Part of a small language model's weights.
Size: width 768, MLP 4608 tanh GELU, vocabulary 8192, 92.1M parameters.
Architecture: LayerNorm before each block, learned positions, biases, tied embeddings.
MLP neurons of a small language model. Each row is named by its layer, matrix (down: output weights) and neuron, and shows model dimensions 0-191. Each number is 128 + 32 x the weight over its row's rms, rounded and kept within 0 to 255. Numbers have three digits each.
After each neuron's rows, "fires before" lists the tokens most often just after its 100 highest values on Wikipedia text that the model never trained on.

L3.down2874:120125156124162157127195102156097132133102146128081084116168127166132132149143152123121137143067064174110156064179107088163148057131080148131123130124145178153125093134169147088105091136169130151149183095115122132120103091061102140146055155119107112169117151093164103075123190155149073172152144136124134137134186161183112146143190147145095147114150108131111068140090147101136141116138112108149121141137175149090150143120116175109161182105164162137119093128101113135133126098076117111124132093126094098098090105121196135113123141114093149161096113131148149121150090141133058124
fires before: " ", "–", "|", " |\n", "0"

L3.down3660:160108096108222131156082131150102129122127147144145178133099153112206119102154158142129181160163123144115135126132117163168015122162140098098117118116127129130139155141144142137081083136140134181120158146115138118179156114152123148055144135115145139117084072097121147216134160124109101116123130141117130146108154123073114080132085127142097113119122188156125135122160132153135120093140126134140128145087176121130145120168118070128164087124180112114129129104143107098088117161130103093163074172164138121134173123157118118114084147116158152152071137120177134122152134097148123141
fires before: " ", "0", " |"

L3.down1033:158121142100158119169082103072088132102118086112139140195141108105130097138120092151140165186165096079125160097163127084156121182131126150173104142094110049103112048117148158123118146151120122136103152163224081134058158084135111149093112131071093110135102106091137105133140179085066129168106086137161089183114176121133114125115139105058084141107140123080076116174124183205145101131088172074105125111119148083141127147132130139142088122148168126127202119117157145110132139168165209155124156143136116138155104129117089158071134138133141077114111114107119093106151099060088194123
fires before: " ", " the"

L3.down3828:102134119091182178124132113132129096084184091136134117174118139143120137136119165166120118099162131121117069114099171128103123058066140152033209120211158166177123102176117110139124142120115146113100124138111124101166137128130107070028182137110105095125105140114051158151116126139146135113136089143139111102083161115082093081109111074097113123154106142175110159124069097105118188146181135097132131081148137162157080131103106137092116116120136140111130124116136096137217128103157141118114167129165153124132153157161138133179173104162129148229116135107177144075117140164254117158
fires before: " of", " the", ","

L3.down590:138093077107135147114097116124103119103109079121134151128137084188160159099181098069173160185169170066112145161110114110126107121163111118139136164122086116134221119170111104125166154125128075083098104143169139100079174145142177113128140146133087132087128101126117175138112117123105172144110134145062134177130162079136071080147133121185151110119136139117160182030166158128148116109099113156137160109143099177093192119120059144167133078117189147128084141115094102200135118158153170094155072137170188109166089113217096163186119117136188157091142155091085121161087189146146135114
fires before: ".", " of", ",", " and", ".\n\n", " to"

L3.down1025:056170160142205105129135089128102121159122188129111151111127125187163085098145051112137141202120129144133099131144094153148059090138119111115134120129116111161160076156102131111197154081093113094156085160138094077125096124125149141072175147090063125159124214121155110098204124105141135102127117104102132103142157140136123092111161077133146205070188185072147200087143130088104135083116202204139092104122177119136159136114074129133101099137199106168158138142088101170118142112147107140161152085121120093173151106135073113185151068156137118122078146129101121154116141107107132099
fires before: " ", " Succeeded", " Total"

L3.down4560:145140110107158118166147108167133167104090148130123112109114156125106132172112207137064096115110086156111119125163116092131127155113146213148130042132156133123160146090113137145098133108078110158172118095083111114093114101059108099132077142148118102099076145129176144090112154149244106128118151109155190082112185132136131165161181164147089107196144150114102057147072130103120136132146067131109100121098091119112136127150084151174147117109107105134132131146128141170110171126073131098093143117130144087131139125069114120119110176131070085110127077145213119161155118124117124188
fires before: "|", " ", " |", " |\n", "–", "2"

L3.down717:146121131171071097181117157084175108160162063095077102153128125129065096143165124143095089174120110097108088141149068159120121128106084157080112121135160129158193057148100166090144175205164103118080122110116102068163119125089088084122140084157100188124136133141176140117129118099187127138135163084115093078105189180124120089125155161113141140139147135139118095124132156133111148093137149126122128129119120123136164167112173195158112134129160109144125125150117153130160107101143115108111163096139120121179151075161154164150212176153164173099123149104132119164103130152162150069
fires before: " (", ")\n", " ", "0", ")\n\n"

L3.down3757:158136117107033182128134149162129170110137083108070139098118123133174111101127138124068073101140128156116157113110149096170171144101139166127101140159068159199070150180118101167130094157129098170127127091118146144115100129083145135084148171099076097111139100128139105129139158140117091113032094142159166092128144128127175135149112172090100138106137129051090136106153183141137146091176083067159131110148139155100091130117181140167093106121092125149165144143185153088094157167156103101153212146142088073080175151135127097127102118130139133145121155080143210123092118160118152161
fires before: " ", " |"

L3.down3667:100098142144205081103129128161160142090125120163162133172115136177160152118131095076113215101097170141178110132121117121117138102143134128127105146081122141054101109105138117073053092132131092169160107129150154160140181114178149111102107142144107156119138084194140141132142115123119210128091156119124097171133078102096168111168182174136170129165121121152146106101131136112146117145088124173129105160124147072129107150170158155134177120125102144142166105132170107066134154117177137115096048184117083144186137117133105142142084140058156144092098121105108139124147153120118138128
fires before: " |", ":", ".", " of", " zone", " that"

L3.down3511:117140153117146153092170175080144158132139144101123129159039105095127143105117149165123137112130135142116160097136095177178164153111134118110177187107092133105163130159119109130105091064121117157097127170108118092095115072125116138114122164121152128079103103133068132186146115154094074133156134146151035071147086116134082149152101135127123091155193182050148130102142114054196161137144119128092128113107162131112208180108140127083189153126064064139146169114112165107126158153124146099141144151153083175087166112140134126147197037116065124152091113139107063133148127175153124155
fires before: " |", ".", "0", ",", " "

L3.down883:103129082169109141111143133119106148144062160173115129123174115127095135133097141119147151136102092173141145157146098100110133102112119140087101187190127162136158087143183166146123128125168172149126136137139124153174150142087149145149075152116111110169130065087168112117117108127085122115086144117101105163098153131102106112099200133158134139131168105146109088128089169049156105158144166090152182100145123084088106143150140122103157144093182166132166101104083143100102108131055141093179153109120115093112137112116158127147128128134089140196137099152125103122137114079094062119
fires before: "–", "0", " |\n", ".", " |", "2"

L3.down1422:109108104160130154147141176129100161083091112235147150151083119153095107166084184103108106192127122164136137103150102133123119128120108097075145092163133098195102111130118140102090106097076097101145147101160112132118115124163085141064141112106106098124069119120101169151126106138129154124128100192114092090163127128122102146114113120178107169157122110078082115189101084093156112119146132150166138119145129113127096140095147123103203098131125086107147070163157153095190177082113126160101164129198113088109100146155133150174147090127100086120114091067116122251192054140177157118
fires before: " |", ",", " |\n"

L3.down1037:134109142133135135089155094133119125176142139199125145136080142140148135182091160115123085149167085160151095139087098126146138109111154145086154071160147158105162114116136120115103091141114110212066167141134053110086113131111115084143099120116055115171111189159098182111122140176115122115176118122172171140162167146037137134094077116148149195130131149113031116141107118141147134137113085120096177096136156051175120147098147069131165134144096140130133081098146140124112112129121108138145100127153093087067114140126164104112161098113050124171102088118181103191126187151121109111
fires before: " |", ")", " ", " ("

L3.down2644:133170184088146091128168113106109163071116094123079122121155157150129130119096131121173114123103106190117144166222129133132132157144070082107146118144089101190127165149160138105094130091122182128092156153127096107135136143095172155130076144099081173142137155131127142161079114145143092146163134112131078168142183197079135168112075138129120161108121101143096087140102114112121114106143120137183126140121165114130129131146077113165163090112114138117194123073102152083122093042124171131169187109133120187114136135121106094158139037109156097092133101116149155166161122135120114130
fires before: "-", ".", " ft", " m", ",", "–"

L3.down4035:178140125141130113155112117137135145080167118139172149110071104135138102178186162171129139134136093087158088117109161131150000131118143095104161097133162090133153155115139137164066160126102083183136116116127096135161148070158147113087108068138170127118154110102100028172078178118141103091117132142154130167107144091092117119143138163156141105091083105100127139170111153168144113128211110151135078130100193118117130136138150150123158097140099114193173104110111135185084147176124162148142105171137161134117133151089098153134131105138146098114110136118131163146138175102147163108
fires before: " "

L3.down2687:168140042106116144173179176142136087118082083085044056092157139110097134161123174122060121146078131206154133148176068114166128118156144153110101135133158144137123154072154178110114181161150088114119074157064122103125178136078116111136067162127105124144125146133133134141132182123186176121179165139103163146090173100187146149096149123100064107104150140126122161121146108082090168083121116082165093117099117143102183103111084105180148128135180134159131151115127076144074125110086103118140150138130081073135160027131107142134079214211065109112116130149178154202122109139157142142
fires before: " ", " |"

L3.down2528:105134076171150131101111128091114152161172054144177111208099140160147087072120145118151148179080138201162183166183124117122108095119073110093146191098125068129147123117143153165123100103078146118104101115074132178133161132144156109105191138080100103112102064122137116172099107085070116156126095153148166161181134105153144099102144104178099149140131134116109145096107132111134091110129172109161148098149183054101137156117045162111143136162064100156123109071110095154127120126123122097171149222158079130126112190171136118139096088141156132144121096155104169170123086146142095166
fires before: " ", ":", " |", " zone"

L3.down3974:117131150134145153146108145101155189162097142134092104159132197163165125184111096104110104168100116145131147111140089185125000146094068128093152100204129120110158174080159123182090116155159157052146166135172180145149129104100132187098066179130078125120058130100145101110079166139156107164105102150115127111095176143149083116048155150135128120142145188157111160123157140122101121073130145137124107113144158142112118107127164124131172154134181151136095157150123135116120116113085104084123157207170149089119231130143114077133161114060187133148170099126135123126189135117122079127
fires before: " ", " /", " Gu"

L3.down4559:104170193125167106145146104154214110065191164153064100102118180092120120145079177157149149135105162206063098152197124084067192174109149169132157091156137131113119086110163140106145142087082148118097128104127110149139168144122090147112105135142097156117087148100155099127089133143133133147162143115090097163109191144071060133074118067124100135151107102119125060071111104054103076143135119134091106135171070097122089132160124116141118084171093115138160092118101138148127143167118111113178093136118145149131171172134144133130069133126100104062110094113177141136124085153104088174
fires before: " ", ".", "100", "|", "0", ","

L3.down4389:119152135142162145118066120197136201144147113084133117060106113180127154163106152096142162177139118122116099144175147089110133130093159103177129089113088091184077109087093158118105145146125102176106169103188144154102142128107192096107116116144090100171107153127160136078082084161117095148126110063098144106059097118122122118096147138109157139087098065122147125124183161141116080124155210133112122082157153132153102108168109156138165174135170102188163061136097075124135166125131098169093086125164144068121104144051105145120155140124110133063083154114139140189195193097106089143
fires before: " ", "0", " |\n", "3", " Affairs"

L3.down2603:155165127151183154188165125163110147100097088101110150167188147135153057114064143140141123087078112135100142143137124193112172145141134135105168126134163129112132117095124134060118146137150121115034084140160139112051115150114154138152107121113090121054186106115079120125103118110146194151172121117117082195101149162180097109086112132139111103170155105154069121134119142103086131081170134073189121129145202141139166131157087120086084105159104084135107165106183142170145084163163066063168126083160175123135144132163114153133125085125151102157079134168162104131050056139122140139
fires before: " ", " |", "0", ";"

L3.down1504:091162169087107124130145074088129105179089177082109088086100086125136059113161094134135119099111126133091188115159146109130115088083127164064139190169109143135149113102061100155168124173080097128173101116109122115124161128139102188106093123120174132153092175132199125104102182153083102133141101153143155132105133080085145149155108159115092115150201137044156100186153126137181120098154092147089131158167169082056068111142143153059213126099107161093180123203119101159101095151106066080130143130150089081098149043139168095125117135093069097082178123130130120104100147132111063161
fires before: " |", ")", " the"

L3.down4162:102174184128090118178129171138124150071109152096071137120158196158164149100123125178067129118105147094110201085138126130114113106103147145090100135106137100118092130129150157081136130134117112159158153115137114126176117161137115135093079139190091109120045066091119146089077176121187170120165206161129127213093118114169140094128140122084139108099123131086134088110115113147184112126109078149121072124156140147141136111137096098070131122094132147092146088147116168110137089109150152125150116141135145166120222085122122096096115153083127130110144089106104128079133161171165123195
fires before: " ", ",", " the"

L3.down1483:255186184132104158077189108164069096096102193149199099129152073093183118087141121158113098157176164063121098142091140131186114158114139121109133182109079112202090123102145129119102128156145139101088148135111124125103133101130127149118120135077107107103139151159178153210103130158085152171127109150106150135181092148070137121213065106120110140167123074131159150117132137150120101116115147142096147150114124092118228136094159050157147098170136134085113140120084070149060111171144125086149088116152109119085136146140125065124134140125148184101154129151171079121137144076133131148
fires before: ";", " |", " the"

L3.down1385:181133146136155112110145145142141161121080124166112127124164121135166147136165104144119134130117142198120106163196072094068129104131160107157089139093184144162123138090116158164154122082102096126117128145092143140117140126147138111138134173117083142133109110127180112066144072086207098156136170127125083102150120136105062140131139091169109067124096131108145116136119138163100080111152130153157106197108165105052053188157113136162126084135087083185100141131147151116153151123076068078137165093137112124116124134082141097094166108152137147117117095081111121053139122098128164089
fires before: " ", " $"

L3.down474:165160131138121147130113066158109197139082086126115183194134130128135071085177138107141108109071097118129181105111097139202194130120124122080124101143154127095150119095160151048115188187182146105105151120138144111113128099106157103103085162139155125089195130126090135094138108126148188144186162159094095145134134149126118162091153109153139169112165102148053090171141124088108067092137135082121123092151195126083115140105121133134064153120167112137194124059142127208090071077133084130181112119103135095123125090145111190117131085098167145066142142156147140117124122118164138139
fires before: " |", "0", ";", "5", ".", "1"

L3.down1838:180133148154142090086159078113168141143140105124144128166094155084129146157210140135027119180133106115128070127216151124068131133148147131090099122037130140131119130105094174141084163061151052140128059139122115065143128108147147107110166075101097146106191093127120172129164124171166142123102154044139063175170126205101119145105137091158107071158126101122175090135119127142150118125166160063129165171138134157131093113126074148081141125211103107166179118154175118116153098146098141153139128077188088141105119118089116172166122133165084094093120085106176165096133135078161155155
fires before: "|", " ", " Mean"